config.toml
norm_place = "pre"
init_std_qkv = 0.0193
init_std_up = 0.0193
batch_tokens = 65536
MLP neurons of a small language model. Each row is named by its layer, matrix (up: input weights; down: output weights) and neuron, and shows model dimensions 0-255. Each number is 500 + 25 x the weight over its row's rms, rounded and kept within 0 to 999. Numbers have three digits each.
Before each neuron's rows, "fires after" lists the tokens most often just before its 100 highest values on Wikipedia text that the model never trained on. A number after a token or word is its count.

fires after: " N" 21, " L" 17, " E" 12, " Ch" 5, " ch" 4, " Y" 4
L6.up423:508497491486511476499468476511488500454481552490467477494459497514431529449555477498472498493471483495531490471537528500508482513559497509489501515510529492483529460502457496529480488504480505516487512519514467473533528481515523517470518478508508437499465483523537540526551499514482505458526503492570496494517538498546487558502522513516499523537507529452507510464508485473480520511476493529495498469500488525496505496502507522514541507502490485514489502467490508526465468512512470498486483478508516426481480503491536535510504481485500519474469497512497491523471467508532517444512479534534500503531479476515428504517505489473489474492466565501478475504551504500532504507522453500515521495483558506537496493488527491512497487491479492558506537507465506518545480498510488
L6.down423:484537493501504520495476471518506464515488475519509549509516520489519487516521520411511514538540574488515502508524496501469512495440456478490512492506492497505494486485496491465530456508465544495515487517443461464464462534516474475549539512525502518517527516506478496494523502495485465487479482519481479498487561495534538509453487511534540465512476488507493504500497486474529510501491516478517495454461526519488520498559466529508438454493509500569501500493473504545504499527497503518502497477508510494500454476485526500507497529462503494478524475507512513499508489457467517450485479513494541466495502515473515529534481537504519492477515465523513490555467495522481474490528520515506476506513476535491470500479515507449513489519514505503504523521489518510453535505506450

fires after: " w" 27, " sp" 15, " W" 13, " ro" 10, " f" 8, " B" 7
L2.up1296:466536488527486519487487494547543470540490501516541452504526522497521541502478530498540485464510507465431476511489508522535504539490499478504542463462500510476526476514507517541528478456491500490511505496528536559524525531514507490523467474488520533495472505512488492532540515511486497470505477479478533491483503540462518498479527481484476501483480515454485517495546487440471459510527516479493470517517478517460504492473499510491537539501490461506552482490512490475476486482490567454517464496483515482493482496513464503485516472536469522487525520506488525485532491477514472503513546489513499524454497515483439533487534513512468550480493482491551468522507475515497500521474469525533487524531525507494547516520519471465508512491465492512490483472491508471523536521469504
L2.down1296:537524476507505483532505456490498498473504503511528500483500507495485515549504492480499459503460535520488496503489496486465481481468499468457497485502466502490539556469471510476479523499491524493497511492474526555493533498472466528521469497510493514529443501481495483525494553507511479506490480461481472497494486527550476520531481501480468458515485538474464509480531496486489487504494508520501479515473483547491495507525511512531464522524458495532530478520468490525524485580556497495563544486504540514455486513534532523478533519496506494492516525504546503485524480459506501528465508470535501472482484524472478487526485451493463503465513519524471513499508527492479493504481508482493552513507501472475498486453486493508502465521485555498576492472453494534513540544501487

fires after: " g" 20, " b" 18, " G" 14, " the" 8, "A" 6
L2.up101:500496509438476489464491526534511460488536491511515543522499519492557472463487519498532484504494485513476482480480511494499491472480450485494515548475482517509447494485518485494508497502553536524492500523479500517489499517486518504502509519499500498527517514472513480486526532527525498518477532490495531477467492514475503458555486522471505520545502547508524576486523485486451477485479472507468493514507486502465543475497479518526465527505506512464512530512478458537546481524516514479493482524518474461526492500499477509497447465493462496492482463509506509492474524477519532483496504531498478486486527519501525463459474474491523485529540546486510486504497510460520550460507512488497548507478503453519521537479448483490479517524469531504501499466464515470439492562530538
L2.down101:523510545492508510514469518456498490506517495521509478501495518514483512491510460521526488533510498456491518516492527523464500507483475536507461508510535497451477490491488464464461482516510515477515491516460503461492484525483468526471519537474460499511457499485489484489526496519491514510502517510489524519486465493525508506503479486498536468480491489489542488485480465460473494499520468470510524500495511467465561453506478500537478461455501502525501534523523493517510514478473515528480451512507466452497484475530541529554486452462534520459503477566492491477503496539536511468508499497524430504531552510510532547501475532509515505513462534529495503547474446473507510508545477515477532503529469549490554522454500492504511514490508508517523484508505516511486521539491539

fires after: " for" 19, "ver" 19, "tern" 15, " n" 11, " loc" 11, " to" 5
L2.up898:498533536502505530466494521516476522480489507508557503525457499483496529496483501508461452497522463484518507530439543502523484487458457524488494492462505507457506521491521484476488535497524486501495490487516466511507487500497540518524499500523482460520460492497506487490527497498479492495521511495490471545519494536463473504501473544460485501545434547536489527503518503513513486536540502498470519457499425523473481479465485485465487456540511529478526491475517514509509488503505489520482491492515569496482528491539464524519474474504509423504490573494496526495496479515525502509492492496476515507525472496531478479480484507530520493485532465509504467489550472505495482519521496478483516434509517528517517491496487524476513540501516450523541534458504462514500513490534523
L2.down898:485516489499499511524518523502511513512458494464512501501518478511494523516539485470539500523535517483483507511534475482492514500527542474500454522478507468502503534500493487485510516491545540489491453480464521487524494489486475489495509517530476523505493469460537455472475510516520507487446537498488511462554534499516559493500531484507524425491463477491525474479500487489526502525485486527497505531474533527490547522493499523546497486532498457521521509514549515479529530500478504515459456477532464489497489431494534484538509507528499553531513484515512481464474471510500469539506474468520497499483489538482505469464487508514485479546494495487486521492445417477517480475552515465486524502502500481497498549512525517540462456490473495491499481526474496501519491519483529

fires after: " |" 52, " " 8, "E" 7, " e" 7
L2.up635:492506493481496526490495522515490495480566450496504530525532540482496515493501466481508505499473484505483427477500519516517489461534538488496492467571502486524513486535452459505467543517485508502518534472497505494511500514522522470491506474520503532487499486500480507514503520480545537507501472474529476474489494507499472472484533476464467528425526549481488520512526471475533503524496511483514529519547503493581506528506544511476551503489505466514526558505492505482476458523482527511465455479462486481513543502479530488468471494480506511504505514515531510481466495479480526458546515487511509470484498522490493498505487507504422457526492519483487488497464515489518495504490528517518458526464483506504495532489479508507541474540479499504474482492463528518472491516481542
L2.down635:534512537492460470522496440466462496515500486492480538504436501495506495426521525545496518536514508470451521517536462572492514503465470493496492519502523470502522482498513512515466422533518482507517491486505497497568497479516461472530482538492512512441539521455495440505512485500512513519481467503509506499491496541482484557513500473493509490476462482471528481494479509454502490462543486513506496489528509477510509475521520508512505465485539520494474497503520495504481528499487452533472496502484516500470517493472476494464520510488503509505487535533451495494522469517525483527491500488516494522501513521525540465518485499514504528487461465477523512504494494505519496492519509511545528522526505460541479495479500545522480499486511504470501487447550516520513556530513520

fires after: " B" 28, " s" 15, " f" 8, " P" 4, " p" 4
L2.up1304:524417517509493530489465565473528497487520545482493503529495543500490516515506509494522509460454521521542502489492529502479543519528508523468542462505501480512508508500460466488451531466499515501499512490537498491464507470489495458524467491532522474566524504493486487520507490421527480512472483485509509501498502478485462527520524531493500468473503505516518502496530510472515497561497471513518483487499506500503519472504508459521500537515446490478486511469499491518483485533508495562519506514526528486523488513488538484467506469490498488523487443489515502531484478527503490498515490481494467485482507529486513510469497487542462517558529490483543507476526505503537529468500547491475495489485512505488456531505504542507488465452510525532442496526475432503481485518484519
L2.down1304:498443509492530457550473526461472547456548477477461504467486499518493460518502512496493490534487497519496471532499515457493510529502502511516496476484495502479496509487490488508481451484459513481504489487470490517524480531497515518523491518494506474505498540513493519481548499512532481508500484485519501494477502491524509528502515485497510488501504561499505500472527493495491490486526530456532526494502483523453493523501524487464485522505518547502426577506492499509461445519518500521447547521537556495446464550518503490537484468501557470480491520526502448548479468510530498525492514472482486449479491525488503486482498469512497496518502495494544495514493485510502495535526522501504489476510545514496548512541476509489524521464527505488486484466507501447465473463526543

fires after: "ig" 17, "overn" 12, " loc" 10, "it" 7, "ver" 7, "ur" 5
L2.up777:485470485477514491525461506530525517501488510486532511483509504565495514486518464484493453519467464500515483474516546477478493497505522546520520495468532527491474514467484514512454487451515476530512506489553502512506518487484515498538517483506539520525500479484471481500532500499486492523481475527465556530513474500483491500502458550450476525527486486493500480486485510496451478527520504476473508511526461479473468508537489499526489460567555497525471513514508530495473478509500481443504470482493528507471550504527493481524487547540463471539441520479479568541501487474508499464518520533522541525517506522523489471501496512513503455517519493492460487472529484461526452511513507485484518506484506504535552519482498489500489510506506494496498518502491450531456502521475523
L2.down777:488483503483515469492463482482526489502499482521485461504504515503476485476489463507558446518535507480525533495533540463509491488526473494486527514529519474542462451525505543469475493484488490463481459479501476468511501441541473507490485490477515502540531464476549489486506514523532549515479490504493523501532480495488495501534482534531476467474448507530488529482516504504502485504526493475497498491528501474449515503534520499470472499479461489484466498513551473512491529460532486490474458479516539492484444485566496539500497478494485487526520504514520505529496543513488511485553478504517457490484528537473490469476491528494476507539496495531488481548508525549557508541486538503494482468497515513492528508500486535495445525510508496487485485500453531510489508524546515

fires after: " B" 28, " P" 14, "e" 7, " comp" 6, "ab" 5, "2" 5
L6.up640:556486493505544504471548538524505471468505506521483542470537499491511525482507513484520486456500481478472479482496491491496513492508463490509516479486494500460483512504497494494499473473555474495488491522463483477526481454481532517519459500514578502453503514525483485518467531475489479513514540487549520502427541503479493531530463515502558458458487531526533509532501507491485490495499482480514499498517538470487495431495514468517512472501458512511501498479490463485475502511548563476499491490449476475519517527463531508510531507501454513523511520508486455505522541569467506498506537512514537515513497541446518483504525494503511490486520522477491490516464499514517516485494470486464483496498492507477480475513527475483480468524497523541533485499540492525497499538512479
L6.down640:494482518504537493482485481477455530484481459483496518496498505502468496507474446529500520490430498459453464526503502456480547540476477489495504494520515546498512528498512497502474517509485512498538493491516466500509501499524474463517493472502477542500526501490539486479529503477438508508510504497550521527487525513493507537532537467532500471507461517490474509506490459472507526512497497498480509493514491519468500500523517527521499526507514488477524491539468449530442501503533502510506527524520508508468494485563494504478456467532505470526498487517467516480519457511498510501516536527489527485484484507554482505491521447499492534533481495455524556454522512499504526508510482563543483507495502491525516493513519513484478520471575509514452524491452422476497490498514486

fires after: " f" 28, " W" 9, " F" 9, " w" 9, "s" 7
L2.up769:490457526462463475470480548497523481514510507513479505502496510488499473502503488535528507488508462518465499448492465515506483510498519450495474490499488494492525497511578496508475547467487476518522486496503512500485513450493518530534465444492520475533496483542464504551481527542482516492502507530476514481507507540488529466476488524554510494502466482498469515532504482466520473489494513512447526552497482487482461524529508458517517552465529483479538477461518475534519503456512504533497492475516478485483527475500464500499541490551540498475449503454504470492504493521527547508495482539516537483468486507559487509501527492495502518511472462519502453504510535510510474531514474480519499501527519515537483504515510503521480494453474515521527487502484495441499511528465474
L2.down769:439467528500471451541506508516531517482504521474528502471466501520469505529485500498514495466480489523459499481519532520434502531510509502520523501435531533498493506511479557505506515510485521513515496492553520506497491511469461515530510478502494517509491513519533534544466494486520493468499511540468487478559550523474495506473518503463518501491450527476461491490524507488506520502476492536508489446500435469506510531520501499528517523504523499510512506492508511506465498540573509500510520468462527537482486528521497510443527523506486523491469521527506461524498451505490518498470497462516482513477490514495458533526501505484480465528493492492481464525472468456470499506502502534499435473505501477537549499535475511468479479502446532519524522481491506504513513477481482

fires after: " " 29, "|" 13, " C" 12, " N" 5, "1" 5, " |" 5
L2.up26:480477530490487511453525517482522473490535456501499525518493504530519467485496511437558480480535532456500493470515459505468547489511525492514491506522492485442537509554543477564542545484527497494539486478465532462474546524486508480497497538528468501487498501494487494479486497524472512504501486519497486474504492495463464463522531495471475536477529568514444534549485519478514524450499507518508515504444506504513479479514508514508521478524504523482489518479472513486493552479524529508488466505498522473498546518487517520485454441479499556494480506500513503484492462536507470496531503493541529512514482499484490501492491499468505449513533487501536501458468440509492521505478508514518489515506509531466496515472496475491509494480492506518512539483532489519534522505483506
L2.down26:524486502505512526501536551501501469531537524486490503479466510503505458480473545512493476482533552493497487501477481494460505539494527515471492483530510480471503488522494492546580480511532499530533498504491494545495490473447497484457498552532490535501527493536520542497490489493515460475439486509499516524484482522503496488516458486503483491495516515504462515498505514472511502523445486507481499519497482492474501486536533489524535548522491487508485444529455441515458513510531502526450530489456517501483498446515526468495536505517446481501495518485454496526555480549490456508471494469494505484502490542489466484480506489502501495470495539496503470513554465501518519521475506516506518502505461487518489520499528495500477509552508459491487495482520500522497536538460474

fires after: " w" 17, " B" 12, " b" 11, " W" 10, " qu" 5
L2.up383:528514519494471464495530510484520519489568529481522452497503517543527498529493475529504542538475489539466508495478446458510474508487525484463495483474489536496541555520498493518498529512516502516486447523497513509493547499540501501489460481468481485529520514541533517542531477484486486508514501507507513504527446475471498489500450518499490493520513532544467542486496481509491467533484523484497453499510495545452464484515523499492543536507473469465533519501488458467508517449511494476486555480476478489508512526453487484473510487527508461478520473474507527466541510513510524532517504506520520514488484500486462501490528509496507498514519504459515474511532491495478499513454499496490480531510477477490515490473506484508432540464472539503462509510447497475454511526488526
L2.down383:504540512487471513518496487491506474514507442478467475497538479492499530473491485502521477536466454490491501484456548508486496474499556491489529545519528496514528495512499514482443498503475533484462519481485490484535445530498548521461484536473527496527536491536496497555486530484481502497462516509531471479514462467509516490479505528534460538529454531444470531493508501477484522507477458474509482483487524492519491539488486499520500527484527522513477540504451477514469461518542523500497510481489519468489510550508480508461494538462563473537473538503535489453510479483498483487502482483497511467543518497514537484494521505485531513511515520479510521489539515495514489473551511493473505470485517525497486540503506440528504497501474515512490514500464525470510458515507529

fires after: "p" 24, " p" 17, " P" 8, " comp" 6, " m" 5, "es" 4
L6.up1421:503521580474487496491516514519511500499507504501460491503531495507527526505489475489475517465496551528499482487508524476507442506548509499518491471521507514463464522467502508536486507503511479480489529512493542536495491515453486502498474452556501499491498485510500531527499525496503568513478517461525502450463510454512496470503457515479548515456499544549484526508546504503517504542453505512472469492507499468490506467476497470547492498492499481491465506461513527473491526495494552469447504473472500501517501512470488503454514502481458500531512469544469464501500492545469452517493503487505510481456501496488532485455557474470476539481487535477503533512508495475537503472514500472472527495501520509525491523516525518483479478485527504493507479558509517531501541514530511
L6.down1421:526486470487520527523486523496550506520543503481485463497493520497489493525528500480501486500482518474497517471474425455527507492469473510501516497504503473470581489509476506495494488483539519477496490547549492524467514507497468471518499528472489523529523490534493497521485474534476487518507501526446523521512517516542493512481549521513527509554541520495499482416515502482524498522492480458515477481535457509544503460478539496475509482453530503516505486538495483482439456520501501498482499475508528486481492511512519517484454486503544482490505490432481497475493488496510501484522495500521542526481508494520506536505498561488504551499471506504532460538536544492491503491498500537515490473463494494510524501490476503479483517476478480513500530485492446526470439511522497